config.yaml
d_model: 256
activation: "swiglu"
rope_base: 10000.0
init_std_down: 0.0
warmup_steps: 200
MLP neurons of a small language model. Each row is named by its layer, matrix (gate and up: input weights) and neuron, and shows model dimensions 96-223. Each number is 128 + 24 x the weight over its row's rms, rounded and kept within 0 to 255. A neuron's up and down rows have the sign that makes its largest values positive.
Before each neuron's rows, "fires on" lists the tokens most often at its 100 highest values on Wikipedia text that the model never trained on.

fires on: "in", "ach", "for", "x", "all", "t"
L2.gate201 [146 151 133  82 117 124 119 121 111 155 156 111 138 101 152 130 115 130 112 155  92  90 166 130 149 129 132 138 130 128 131 121 101 150 126 166 133 109 122 182 158 101 144 151 140 131 108 131 117 131 129  99 118  98 146  81 110 124 125 132 132 155 103 148 170 124  72 128 158 110 114 148 112 153 106 123 133 149 153 118 136 112 133 146 101 111 157 147 140 171 121 134 131 122 159 143 148 117 150 124 117 154 167 114 164 125 136 143 113  91 124 118 120 164 133 125 105 169 121 170 134 127 148 120 123 168  82 140]
L2.up201 [122 130 140 117 152 158 147 157 122 104 158 175 181 111 162 122 112 162 124 181 124 168 138 134 135 114 168  81 110 138 142 153 138 127 131 140 129  77 132 142 157 115 156 109 169 143 145 145 113 131 137 128 166 173 106 115 125 180 133 129 146 119 158 133 136 129 109 153 128 120 145  97 126 141 119 113 117 163 159 138 121 191  97 168 141 149 162 151 157 156 133  96 144 102 123 147 139  92 130 149 120 161 133 120  98 142 140 136 137 129 141 158 138 148  82 111 137 170 145 152 138 150 118 114 165 120 102 111]

fires on: "es", "s", "m", "le", "ce", "ide"
L2.gate100 [133 100 118 119 145 166 108 121 194 120 163 117 146  90 128  89  89 125 131 161 132 115 115 128  97 106 107 122 116 138 166 100 114 108 119 129 127 126 169 145 122 129  95 106  85 137 122 132 138 163 103 105 132 110 124 125 143  96  93  95 136 119 115 164  90 151 135 140 156 150 103 112 157 124 124 166  92 161 140 101 152 106 134 130 117 151 160 139  97 103 161 103 110 127 127 124  78  95 156 128 142 144  96 182 126  86 109 125  93 124 142 146  81 137  80 113 144  97 157 135 141 152 129 126 162  71 120 130]
L2.up100 [ 70 110 106 159 121 160 114 112 125 151 123 137 120 140 110 150 106 146 159 142 100 133 127 127 132 148 110 111 143  86 126 120 143 116 156 120 137 129 124 159 158 151 116 117 122 101 112 129 108 126 118 164  92 125 167 130 134 140 105 133 120  70 128 147 120 102 120 152 139 112 146 149  66 126 135 111 167 118 119 126 109 147 170  86 118 139 173 101 150 102  71 143 118 146 118 126 150 127 118 140 130 126 161 139  66 132 137 153 151 110 139 161 137 117 112 133 125 151 108  83 141 116 113 172 134 126 131  98]

fires on: " ex", "x", "on", "per", "er", "in"
L2.gate450 [137 119 107 115 100  99 157 140 110 156 124  94 146 105  95 133 114 135 144 131 119 101 140 121 147  95 128 158 128 125 146  84 117 135  87 108 121 132 135 130 140 154  70  93 134 161 113 104  80 105  93 132 173 146 107 122 118 136 114 116 179  92 107 144 138 159 117 122 117 132 129 154 114 102 106  56 102 133 129 142 155 105 169  95 178 140 118 148 137 152 123 112 118 137  78 114  77 112 166 165 183 140 154 113 112  94 133 150 126  96 115 140 156 128 115 157 154 154 175 159 125 119 109  79 137 159 132 164]
L2.up450 [172  57 123 141 154 126 144 146  99  97 124 141 162 118 130 125 123 135 120 128 124  87 173 139 152  92  93 132 106 128 136  98  90  98 111 122 115  94 114 114 111 133 102 117 140 175  93 121 111 134  89 141 147 136 100 102 113 154 105 118 124 120  78 113 128 159 143  96 144 131 124 121 153 152 134 109 151 173 119 148 135 139 123 106 159 141 126 163 139 142 133 138 119 151  99 125  90 111 147 165 116 164 129  94 103  78 125 154 145  72 155 175  94 144 119 120 133 113  79 164  94 119 153 112 144 119 126 137]

fires on: "t", "ied", "red", "us", "ase"
L2.gate383 [123 150 147 137 126  85 105 160 151 122  95 148 145 128 120 159 129 128 101 124 128 154  94 127 173 140 162 122 133 114 138  91 139 131  96 112 144 103 128 144 179 136  79 133 136 125  98 159 156 111 138 129 158 163 168  95  92 150 185 135 139 124 158 117 126 167 109 135 137 190 128 111 110 124  99 153 108 125 119  64 125 150 116 155 125 118 143 126 131  88 118  93 164 132 168 141 122 141 113 133 126 129 152 118 103 134 128 118 156 122 136  94 110 135 125 154 120 141 118 124  97 125 112 156 164  94 120 102]
L2.up383 [163 167 109 158 103 126 121 114 153 108 120 141  94 145  98 140 107 111  50 134 129 155 108  95 103 151 132 148 101  80 141 146 126 156 109 187 152 133 145 138 121 170 141 155 126 119 148 127  91 120 154 127 110 141  89 182 141 122 109 100 104 142 113 140  96 107 149 112 141 124  89 127  44 102 101 122 122 124 123 100 149 127 165 102 107 124 117 131 106 146  84 145 109 142 141 104  90 118 148 134 101 133 140 107 122 135 139 148 167  93 132 131  71 139 175  89 126 158  74 121 138 129  80 138 141 115 136 126]

fires on: "or", "y", "ball", "so", "x"
L2.gate259 [120 114  98 131 166 137 170 140 140 147 126 150 133 134 100  79 137 163 142 155 110 129 116 148 125 135 152 138 127 148  99 130 169 121 110  81 127 129 132 125  87  99 106 152 104  76 128  89 138 114 100 125 124  90 137 109 133 139 145 145 134  90 124 148 125 134 119  61 140  99 135  95 154 151 140  91 155 149 110 131 109 107 101 164 119 118  85 113 124 127 107 133 103 128  87 151 121 151  96 126 169 143 126 158 124 156 153 122 135 134 116 162 134 145 115 104  89 125 120  81  70 117 133 147 100 112 123 144]
L2.up259 [107 113 131 126 110 123 121  96 167 155 123 113 125  95 135 132 126 159 140 129 108 107 107 126 144 130 113  90 129 149 121 115 119 119 148  87 100 152 105 102 124  89 173 118 127 135 139 141 152 148 154  73 137 101 146 149 164 103 162 141 128  70 128 141 115  90 158 188 115  99 149  93 123 137 123 139 117  85 148 164 183 144 160 137 152 128 152 147 142  96 114 147 165 124 121 114 157 153 170 117 135 108 134 149 167 147 122 115 119 133 156 139 151 153 118 121  98 102 162 113 127 106 114  74 139 162 150 143]

fires on: "and", "ct", "ent", "ed", "ol"
L2.gate137 [127 120 137 136 144 140 139 132 110 118 128 127 182 118 101 123  82 132 125 147 138 163 120 121 153 161 145 153 119 115 108 153 118 156 113 135 126 138 117 124 136 129 150 130 112 119  86 152 159 165 156 129  91 102 117 121 132 106 118 154 108 114 146 123 104 102 108 126 108 127 146 109  87 142 110 132 126 111 195 138  97 138 145 169 168 128 136 137 135 178  89 156 192 111 141  83 148 131 104 158 100 149 159  77 120 113 118 111 133 129 146 106 125 129 106 113 140 128 136 131 144 153 116 139 151 143 123  98]
L2.up137 [125 179 165 110 119  75 112 125 167  93  96 138 157 113 129 115 107 154 141 135 140 154 133 140  96 151  88 136 176 150 103 158 125  95 117 140 166 133 129 118 146 128 154 106 130 121  65 121 104  61 107 121 114 176 162  98 112 138 118 101 153 110 101 170 122 114 149 149 123 108 133 175  96  93 153 103 102 106 108 112  98 132 151 117 175 119 165 118 117 128 127 114 149 128 142 121  80 185 130  95 104 114 126 132 135 133 139 145  83  99 169 163 117 141 171 149 159 144 112 153 150 114 111 104 120 162  94 145]

fires on: "av", "m", "ere", "s", "n", "vent"
L2.gate42 [116 117 160 162  91 145 111 147 144 132 123  80 139 155 143  75  97 161 155 156 191 143 155 125  88 109 105 127 133 145 117 146 163 128 118  99 102  83 129 138  84 103 120  99 142 109 141 145  99  97 134 133 100 121  74 116 120 132 148 132 171 148 145 138  75 122 160 154 159 113  71  99 151 101 149 123 112 150 164 132 115 140  93 116 130 127 166 112 106 119 128 128  74 135 137 111 129 135 121 161 125 110  68 147 119 162 153  97 131 104  95 139 151 130 132 109 109 112 122 161 114 123 121 145 123 103 121 173]
L2.up42 [128 101 105 128 151 156  83 145 139 138 137 148 167 140 130 109 132 131 139 136 140 140 130 147 122 100 146 127 144 135 166 126 119 162 120 126  94 125 138 128 112 136 144 126 134 105 125 138 149  95 124 150 103 154 106 128 105  79  70 134 142 135 128 135 104  93  87 166 167  64 134  99 161 123 106 107 109 179 129 111 115 105  58 136 118  98 174 121 170 118 106 144 128 125 129 143 148 129 129 153  81 116 104 112 127 123 198 107 149 117 106 136 119 149 146 143 103 145 103 125  86 121 111 139 133 133 109 136]

fires on: "t", "re", "ater", "ation", "ur"
L2.gate120 [117 129 125 126 117 118 120 159 212 163 114 140  84  97 141 136  94 141 140  59 121 142 113 129 121 135 138 118 140 126 160 105 126 135  98 130 120 123 169 118 144 146  88 141 126  97 104 129 109 131 166  80 134 112 132 139 141 157 134 110 105 145 178 168 109  82 117 124 142 145 130 126 101 149 124 144 149 114 102 102 128 154 124 106 101 133 121 152 148 112 116 114 101 146 150 101  98 176  98 143 116 142  76 144  90 135 148 114 137 133 163  82 154  74 127 129 137 103 140 156 121  99 127 105 113 158 138 128]
L2.up120 [137 126 102 148 155  93 105 143  87 156 150 169 125 107 115 177 144 126 141 173 143 152 153 149 168 107 150 118 149 107  76 125 118 181 113 120 114 117 144 142 169 114 123 113 151 103 150 140 126 146 139 127 114 138 141 104 118 156 149  89 113 151 153 144 170  85 152 114 123 113 117 152 126  99 128 123 125 100 124 107 182 107 101 109  96  97 116 102 130 148 120 153 129 101 110 154 137 143  75 136 116 129  95 150 145 153 111  95 123 119 132  92  93 129 122 149  98 111 118 123 117 137 156 105 112 112 144 111]

fires on: " the", "il", " his", " him"
L2.gate346 [137 120  74  94 102 117 137 110 153 132  97 116  99 160 157  90 136 176 164 115 124 123 182 129  90 159 103 131 161  85  97 178  80 120 154 113  99 129 144 113 121 123 155 146 126 134 119 130 116 132 137 117 131 167 105 117 109 121 117 112 125  95 130 114 106 108 131 120 133 139 117 135 103 155 183 128 131 104 120 112  74 137 166  91  87 114 158 114  93 137  97 116  95 140 128  95 114 161 152 109 120 131 142 121 125 110 158  93 103 138 154 105 113 161 163 115 150  98 116 101 167 152 149 142 112 161 170 120]
L2.up346 [113 144 119 146 122 123 151 136 147  80 115  96 108 149 155 118 169 169 154  64 108  87 138 107  70 127 138  88 131 111  86 145 161  91 145 100 134 138 108 124 143 111 173 147 141 131 144 111 142 164 128 104 151 130 123 101 120  92 128 136 134 131 135 121  88  84 110 162 115 138 140 148 130 124 136 148 147  92 126 130 145 140  92 125 132 165 154 153 100 160 116 126 115 155 105 105 141 134 141 129 125 115 103  90 147 113 111 123  60 144 111 123 131 168 178 123 109 126 119 109 150 150 193 130 119 159  99 126]

fires on: "ear", "port", "up", "4", "ield", "av"
L2.gate574 [143 165 128 140  96 158 118 103 153 149 140 178 116 121 145 112 155 151 153 178  93 100 116 133  83 153 112  97 152 172 148 123 158 159 127 106 107 101 101 144 126 110 164 133  94 130 166 120 176 148 131 155 151 112  91 125 171 117 122 109 140  89  85 169 129 123 102  94 160 103  92 121 109 135  91 160 123 118 146 168 155  78 131 143 177 121 113 150 137 136 138 132 145 185 134 187 152  93 131 113 118 129 123 142 129 160 146  89 123 102 102 160 137  95 136 143 100 149 164 123 143 171 134  80 113  96 140 145]
L2.up574 [134 165  99 136 136 161 148 135 160  95 117 163 159 126 135 157 110 162 100  97 147 142 125 123 117 124 143 103 161 118  81 152  91 123 114 147 123 121 140  93 103 100 160 140 116 125 147 135 134 119 129 139 123 132  81 145 127 130  95  78 159 122 146 150 127 109 145 112 149  72 138  87 163 111 137 155 143 120 152 115 132 124  69 115 149 119 135 145 102 136 115 142 107 155 158 152 151 109 178 152 142 120 104  75 174 109 139 115 122  88 156  92 170 135 154 137 108 175 151 180 158 101  93 174 104 150 131 125]

fires on: "ter", "ial", "ence", "ous", "f"
L2.gate334 [102 131 174  89 109 115 145 120  90  89 153 141 119 125  93 142 133 122 138 162 172 126 140 126  99 150 120 144 124  86 149 106 104 164  96 173 145 142 119 119 136 140  91 137 122 136 129 124 144 139 144 166 146 167 130 122 134 162 138 111 128 164 132 120 139 110 104 132  76 174 123 144 130 109 118 125  89 133 165  90 167 125 169 128 141  94 105 116 145 112 139 172 114 131 160 140 162 105 114 100 110 150 154 108 148  87 138 132 112 127 118 122 100 128  97 127  98 141 122 170 138  64  99  98 170 133 140 124]
L2.up334 [109  89 161 133 143 121 130  86 110  79 142 140  85 134 130 142 134 114  98 142 139 191  90 120 146 167 107 111 143  99 129 152  88 116  99 144 104 150 121 169 130 152 124 117  86 142 135 149 130 130 173 163 177 152  98 125 125 143 107 110 133 127 118 134 158 114 116 121 109 146 133 157 109 133 106 141 142 133 164 140 122 124 140  93 126 132 104 124 139  95 158 184 132 111 126 178 168 113 113 105 107 114 139 139 142 118 115 137  93  62 136 134  87 115 115 127 103 137 125 102 129 103 137 121 102  56 136 164]

fires on: " to", "ur", "ount", " Count", "Z", " with"
L2.gate123 [129  91 116 140 109 139 126 137 109 150 135 136 147 151 113  80 116  73 102 143 157 115 115 129 153 117 120 110 129 148 139  99 118 125 108  62 102 125 131 132 171 135 116 137 137 148 155 130 127  81 142 136  94 148 153 143 125 102 123 124 131 135 136 130 106 131 127 126 121 139 110  97 175 101 150  98 121 144 102 154 119 158 156 171 112 131 136 105 142 130 123 144 104 119 127 156 179 131 116 146 146 133  98 181 141 112 142 108 124  94 126 116 104 144 122 145 132 129 182 131 105  94 140 158 147 141 137 123]
L2.up123 [147 164 140 157 138  81 106 119 101 134 123  89 133 121 116  96 104 117 125 157 133 112 130 139 138  51 133  96 107  98 144 164 132 185 112  85 121 121 132 126 139 133 116 146 153 104 143 119 134  86 139 128 145 122 144 114 161 109 103 120 125 129 137 108 135 118 128 139 184 159 137 162 128 144 138  80 180 134 107 181 112 123 111 126 167  96 119  95 134 111  72 150 140 154  79 128 150 122 147 152 100 152 160 158  95 150 167 119 141 128 113 147 149 137 160 144  85 120 121 112 132 137 151 144 118 155 138 104]

fires on: "4", "in", "ing", "it", "ed", "up"
L2.gate49 [161 126  72 108  98 157  99 113 118 148  83 163 171 168 163  74 147  63 114 164 133  93 140 137 118 136 122 148 137 125 149 151 138 138 125  93 101 142 152  76 155 134 120 139 147 136 134 106 162 131 162 117 151  94 108 119 108 112  93 134 125 145 139 160 143 153 131 125 142  65 148 135 122 103 120 196  78  92 120 157 113 109 194 108 151 143 118 119 114 189 160  91 109 118 141 172 104 128 138 124 145 117 132 137 103 104 122 151 143 150 134 128 148 118 144 131 178 103 165 125 123 126 113 135 107 118 121 110]
L2.up49 [122 171 146 172 150  85 154 125  99  74 120 127  94 113 121 156 111 131 139 115 116 144 143  98 123 139 114 110 146  92 155 159 110 114 112 125 135 158 147 117 106 107  90 155 154 179 149 163 138 132 147 187 136  76 128  59 137 116 100  74 126 156 164 168 135 169 126 135 183 124 134 104 116  84  89  87 136 154 165 134 157 145  90 100 155 122 105 137 141 139 142  94 107 125 150 121 150 111 125 163 153 125 143 141  95 120 126 135 131  77 164 150 123 131 115  87 121 105 130 142 121 169 121 106 110 147 114 103]

fires on: "y", "ball", "e", "m", "c"
L2.gate582 [123  94 138 105 151 115 121 147 134 155 117 117 147 120 119  87 128 149 128 156 163 170 138 110  92 135 166 104 146 159 125 160 156 158 140 120 113  93 183 119 124 156 104 179 121 124 152 121 128 131 133 118  99 134 127 131 148 106 126 140 162 134 157 108  96 131 118 132  90 149 118  99 110 149 147 125 155 153 129 165 137 105 137 122 160 129 132 130  82 115 146  95 127 140 148 176 106 156 120  94 133 135 118 172 138 170 112 166 118 133 115  85 128  57 134  66 159 144  87 118 101 130 128 126 122  61 147 153]
L2.up582 [152 102 136  69 157 112 147 114 118 152 135 137 123 157 133 159 105 145 108 113 121  96 114 138 133 149 154 129 141 114 133 164 146 132 143 108  81 147 145 154 120  86  99 134 157 160  89 163 167 145 125  95 129 117 160 139 111  57 113 139 140 127 109 104 129 116 129 145 102  85 147 133 116 144 177  99 118 139 160 147 113 133 115 145 133 112  90 110 115 130  92 118 119 104 104 136 113 175  87 142 105 138 136 147 133 153 114 167 124 135 127 122 103 117 125 125 125 142 144 136  77 158 116 158  81 160 117 124]

fires on: " inter", "ter", " con", "on", "es"
L2.gate233 [164 195 141 121 117 119 110 124 164 155 139  81  98 134 101 147 151  92  86 149 118  69 147 117 141 137 113 184 163  76 120 103 110  97 146 109 161 125 149 115  92 113  97  84  78 167 142 151 139  95  93 119  91 139  85 153 138 141 132 130 143 124 107 117 101  93 171 123 149 100 135 132 113 111 114 142 138 111 114 119 118  85 178 155 152  85 143 124 169 125 105 128 121 124 126 141  84 138 135 122 101 118 163 120 150 100 154 145 113 157 132 170 130 163 121 156 119 132 156 169 175 151  96 124 138 165 116 127]
L2.up233 [137 114 175 111 104 178 108 144 122 150 126 137 103 128 121 178 120 156 183 123 115 152  97 108 113 146 123  98 178 138 131 133 129 131 157 168 181 134 160 120  96 126 136 112 150 144 143 137 160 102 122 151 120 147 135 134 166 154 116 118 111 131 143 107 110  98 114 102  95 215 147 105 129 162  97 148 149 142 103  85 113 148 150  99 102 138 165 125 146 110 161  88 160 130 167 157 127 105 149 111 117 120 149 140 125 105 172 128 166 137 130 135 152 126  94 158 114 134 106 149 116 110 124 160 141 127 105 126]

fires on: "le", "is", "k", "a", "re", "er"
L2.gate69 [140 171 138 162 107 129 181 112 161 184 112 143 114 153 115 116  38 118 143 144 143 108 112 147 110 152  99  88  91 166 121 127 104 131  96 123 115 175 159 129 123 131 151 119 135 130 154 125 168 147 131 167 159 111 104 128 153 128 141 105 151 118 139 131 146  82 110 106 140 135 160 109 125 122 111 136  93  91 121 122 119 122 158 120 103 141 133 134 114 107 133 104 116 138 125 128 145 151 150 153 100 150 131 122 121 106 114 105 116 121 145 155 139  84 122 128 175 116 109  91 102 110 169 110 128  91 120 108]
L2.up69 [ 99 141 116 137 129  91 129 122  83 129 135  92  73 122 129 154 129 125 134 114 121 139  93 176 125 101 133 125 133 150 149 132 133 111  77 135 124 136 138 106 181 170 141 124 161 153  94 114 150 145 147 134 181 116  97 156 137 132 110 102 122 146 141 113 162 107 109  48 155 168 146 134  92  92 104 138 146 146 128  95 145 155  97  80 113 120 181 105 152 128 141 131 131 141 140 172 135 129  76 156 103 147 113 116 126 113 107 111 111  75 119  93 128 137 135 106 115 131 153 120 128  93 100 130 154  99 139 156]

fires on: "v", " 19", " 18", "ision", "20", " two"
L2.gate474 [ 96 136  91  74 152 122 147 117 122 137 120 180 112 164 144 139 173 166 140  85 125 159 131  98 122 153 177 132 170 110  86 113 108 133 151 129 134 107 155 167 118 110 142 131 125 151 134 109  90 119 164  99 120 135 154  96 138 108 133 154 111 125 132  78  98 169  96 115 134 119  97 134 125 133 112 111 143 141 127 138 104 102 149 127  96  67 113 118 123 144 150 120 117 117  84 144 121 131 112 126 121 128 129 154  86 129 201 151 120  98 131 130 127 146 145 132 148 138 145  97 128  89 127 157 128  89 104 185]
L2.up474 [ 99 123 115 116 118 129 163  92 111 178 117 132  89 101 138 167 142  95  91 151  93 103 112 129  83 115 136 110 120 124 152 108 117 128 110 137 108 102 134 165 155 137  79 111 159 116 145 124 142 108 130 133 133 128 123 107 156 113 181 140 119 161 104 139  86 134 139 138 140 154 104 106 141  96 138  87  76 123 154 152 141 102 104 130 126 155 124 118 121 139 150 134 129 128 150 137 138 123 149 125 129 138 136 148 158 151 160 186 122 124  99 141  73 170 104  99 151  89 109 104 109 130 121 105 134 116 115 144]

fires on: ":", "s:", "p", "ast", "ord", "ok"
L2.gate300 [ 94 139 126 145 116  98 152 148 134 137 103 164 160  97 180  65 113  70 112 167 118 141 112 126 165 143 159 131 121 153 136 118 145 128 118 102 116 100 150 153 148 149  81 118 137  90  55 133  98 111  80 122 123 112 153 140 109 144 133  95 121 116 115 123 116 153 167 125 144 128 151 156 110 164 117 118 179 121 145 116  83 159 130 116 133 147 154 108 159 115 124 153 138 155  97 151 115 181 118 134  99 125 125 112 135 119 126 115 142 120 114 152  90 100 133 108 155 109 139  89 133  98  97 123 175 102 109 119]
L2.up300 [124 129 144 112 158  93 104 115 115 109 144  94 142  97 149 125 102 121 123 107 136 158  81 124 127 129 104 103 145 106 159  95 159 123 135 156 164 122  94 131 153 130 103 105 125 118  46 142 121 126 148 129 149 151 168 154 145 163 134 133 173 145 112 107 175 153 158 119 139 181 140 131 127 121 143 111 128 131 170 136 147 137 130 114 149 132 149 145  90 147 120 153 156 128 143 148 124 138 141 157 121 108 165 159 120 113 135 141 174 143 128 177 111 118 148 110 127 102 115 159 123  93 132 113 125 132 116 112]

fires on: "b", "e", "p", "ther", "or", "m"
L2.gate338 [187 113 172  74 135  93 162 105 120 141 139 109 145 135 139 133 127  94 103 107 127 139 161 158 106  89 113 117 130 158 162 148 131 103 125 117 141 138 194 136 173 111 108 118 101 133 108 117  95 128 135 158 157 125 121 132 117 102  93 115 133 106  90 118 118 136 160 113 124 155  77 129  71 138 107 143 117  99 131 175 141 110 139  91 119  83 113 150 119 131 144 137 129 149 137 164 111 101 179 130 130 139 110 120  67  95 144 179 133  93 138 147 172 147 128 136 154  89 120 125 138 139 169 131 169 104 117 120]
L2.up338 [117 151 175  97 118 150 151 110 128 116 109 145 122 123 149  92 167 118 140 120 107 129 130 121 158 103 137 117 127 120 133 130 158 130 153  91 105 204 125  88 129 125 160 110 130 141 114 115 129 145 142 123 160  86 163 119 144  93 123 139 118 119  75  98 112 164 122 111 155 119 104 137 138 175 121 116 160 142  94 149 122 102 138 116 194 141 111 131 155 140 120 139 105 100 100 183 106 124  96 118 166 145 120 143  93 139 109 107 127 153 111 114 125 106 150 114 103 105 149 107 123 130 190 141 108  96  83 107]

fires on: "y", "re", "ow", " they", "ou", "k"
L2.gate166 [161 131 146 116 145 114 125 101 146 145 132 121 130 163 145 127 111 106 117  96  99 132 120 150 105 158 148 119 161 147 139  91 141 137 141 128 120 153 160 144 120  90 131 149 115 134 174  93 117 107 101 124 120 121 103 166 140 146 141 116 166 145 146  98 160 121 160  96 140 127 159 127 107 105 153 180 119 102 115 130 116 131 105 171 120 123 146  90  94 121 123 127 151 147 151 125 123  71 135 139 155 128 125 139 165 140 115 121 148  99 127 106 136 148 141 157 109 118 128 153 145 118 112 159 153 116 142 131]
L2.up166 [115  87 119 134 106  89 135 136 110 105 149  94 112 117 135 116 148 118  81  97 116  88 137 158 108 108 122 121 125 144 123 140 153 136 100 129 127 151 129  85  99 102 121 120 128 147 116 126 136  81 135  66 169  93 159 165 118 162  93 159  89 129  95 136 137 113 142 101 134 145 110 160 128  88 136 143 100 125 129 112 164 145  87 138 168 113 134 124 132 125 129 116 141 110 135 152 119 154  88 152 153 149 154 149 130 106  87 151 127 160 174 133  88 136 119 160 110 132 169 176  87 147 132 161 120 138  99 128]

fires on: " him", "gr", "as", "ul", "am", "es"
L2.gate51 [138 143 155 107  81 115  98 132 144 123 124 114 130 128 111 162 135 156 146 166 115 122 180 163 129 135 148 182 103  81 110 137 138 147 112 129 140 116 101 160 139 134 129 113 142 132 113 132 121 103 154 215  80 154 130 102 122 132 115  99  89 106 128 151  99 101 140 129 134 119 125 158 102 122 115 137 125 149 153  69  83 122 131 150 120 140 139 127 138  98 132 109 121 111 124 112 117 135 128 101 123 118 117 142 148 126  97 105 120 117 152 128 126 148 107 103 101 144 120 149 159 145 139 122 159 164 148 163]
L2.up51 [136 117 121  99 109 144 128 115 159 182 111 143  99 117 156 116 122 149 144 122 124 159 146 119 121  92 149 176 141 190 161 137 118 116 102 135 125 132 148 162 107 147 116 170 139  68 152 123  98 170 136 159 151 128  84 130 128 106 131 115 126 132 115 159 105 114 123 112 132 127 124 104 109 157 150 146 142 174 165 142 114  72 106 139 154 141  99 125 117 119 130 138 134 155 109 101 127 147 125 107 157 136 132 142 132 164 127 137 158  90  98 141 118 132 151  99  82 171  79 118 118 169 124 136 142 132 128 139]

fires on: " ex", "x", " cons"
L2.gate307 [125 112 123 114  84 140 119 171 140 147 139 131 108  98 144 139 183 133 153 143 111 102 148 119 116  64 118 158 137 155 119  89 108 119 103 133 125 132 130 104 107 142 135 118 123  97 105  75 128 129 155 139 132 131 103 146  95  97 122  99 101 122 117 179  91 154 106 117  81  87 184 161  80 130 113 134  95 147 111 129 157 151 122 123 158 125 127 152 147 131  95 155 116 111  96 148  99 100 157 152 137 102 132 114 138  43 114 141  87 133 154 188 117 150 123 146 137 104 146 143 139 134  85 154 126 106 129  91]
L2.up307 [119  98 118 118 111  85 123 179 135 167 129 107 110  90 103 119 129 127 148 143 114 102 160 107 154  82 159 165 129 154 124 159 122 144 127 131 111 112 144 146  92 140 111 137 128 126 152 121  93 150 114 127 132 140 127 114 116 127 143 110 106 139 115 153  74  94 106 126  86 145 150 126 138 150 137 134  93 146 119 151 148 131 129 122 140 121  97 169 169 138 127 147 121 126 107 147 154 106 165 105 112 125 103 101 168 128 148 113 133 109 120 188 135 134 176 113 113 123 106 141  79 157 113 134 128 130 114  82]

fires on: "le", " /", "ough", "t", "res"
L2.gate448 [127  85 150 138 132 124 123 166  87 157 114 192 117 181 129 110  82 147 136 110 127 133  98 132  97 110 130 100 141 163 178 121  94  73  99 156  73 131 122 135 143 105  90 134 105 126 150 122 118 142 147  70 154 100 117 153 108 133 139 127 149 122 150 160 111 135 129 124  93 118 166 108 125 120 111 117 161 162 153 107  83 124 109 184 117 100 125 116 165  98 100 102 108 128 140 105 174 132 127 119 133 109 111 105 137 149 142 103 113 152 124 113 112 127  75 100 123 117 142 131 110 117 162 126 130 146 107 161]
L2.up448 [113 118 133 131 107 135  92 133 120 133 128 107  99 147 119 106 110 113 128 166 146 140 103 120 139 128 158 159 152 134 186 139 123 120  84 134 129 120 157 114 125 151 180  95 139 109 107 137 148 146 144 116 111 153 124 165 148 127 104 123 154  98 140 126 120 101 134 143 153 108 117 159 126 135 133 156 166  98 118  90 130 111 149  76 154 117 135 146 115 145 127 156 182 127 111 107 144 182 140 157 110 101 131 148 130 113  86  72 145 155 160 119 127 113  85 145 121 107  96 147  83 147 109 137 117  93 151 125]

fires on: "0", "3", " 3", "ision", "e", "v"
L2.gate621 [136 117 114 136  92 127 143 129 145 132 114 155 141 179 141 139 170 164 139 113 131 129 124  96 146 157 144 116 140  98  92  99 106 124 127 121 127 121 133 163 129 129 142  91 160 155 102 178 115 117 131 157  98 145 128  90 158 108 164 137 135 136 147 130 141 173 151 123 121 143 143 141 144 164 156 104 151 106 144 107  82 128  96 110 109 128 170 130 135 120 146  82 142  85 190  69 150 134 110 139 154 109 132 149 172 171 154 129 136 178 105 141 158 131 120 112 126  90 134 140  98 157 124 147 138 124 138 150]
L2.up621 [124 114 160 168  93 118 134 138 135  90 121 128 150 128 105 163 186 155  89 116 155 104 149 103 121 121  94 147 147  80 140 130  76 101 141 137  96 153 111 169 113 123  93 138 128 124  95 121 146 125 131 102 184 130 137 153 211 136 122 132 137 117 118 102 111 107 102 138 170 111 127  71 145 127 133 124  82  95 163 117 129 142 144 139 145  99 143 119 119 149 118  86 175  98 138  82 110 131 109 142 165 137 115 150 114 121 122 155 133 145  99 123 156 149 118 144 133  91 133 171 116 107  93 122 123 111 103 138]

fires on: "ro", "y", "em", "ch", "el"
L2.gate499 [124 151  94 129 127 181 131 174  83 146 120 111  92 126 116 125 120 127 107 126  99 157 146 168 125 113 130 126 124 155 135 152 143 177 153 130 126 126 135 122 111 176 149  99 118  91 115 103 130 118  88 118 143 113 133 115 151 148 181 107 104 146 131 133 104 122 118 115 124 174 158  64 131 133 118 112 119  97  98 198 136 143 144 101 160 155 117 134 113 124 151 110 159 175 141  97 156 184 117 127 149 105 103 142 150 106 117 128 138 120 128 141 146 123 125 121  71 129 156 158 136 133 112 161 131 103 131 103]
L2.up499 [157 122 162 133 169 139 137 126 116 127 140 123  97 102 104 166 133 144  95 114 110 133 158 139 158 123  90  87 126 149 127 140 141 142  96 144 142 155 143  84  86 135  90 131 122 132 103 164 121 182 114 116 132 137 144 105 149 102 118 113 167 142 150 155 124 115 106 149 120 191  94 129 153 149 113 167  99 136 122 143 149 131 119 137 115 135 131 124 142 116 182 106  99 162  76 121 134 120 106 143 145 113 133 136 110 135 142 118 140 140 174 120 107  90  80  92 138 147 141 152 122 141 164 122 147 132 117 114]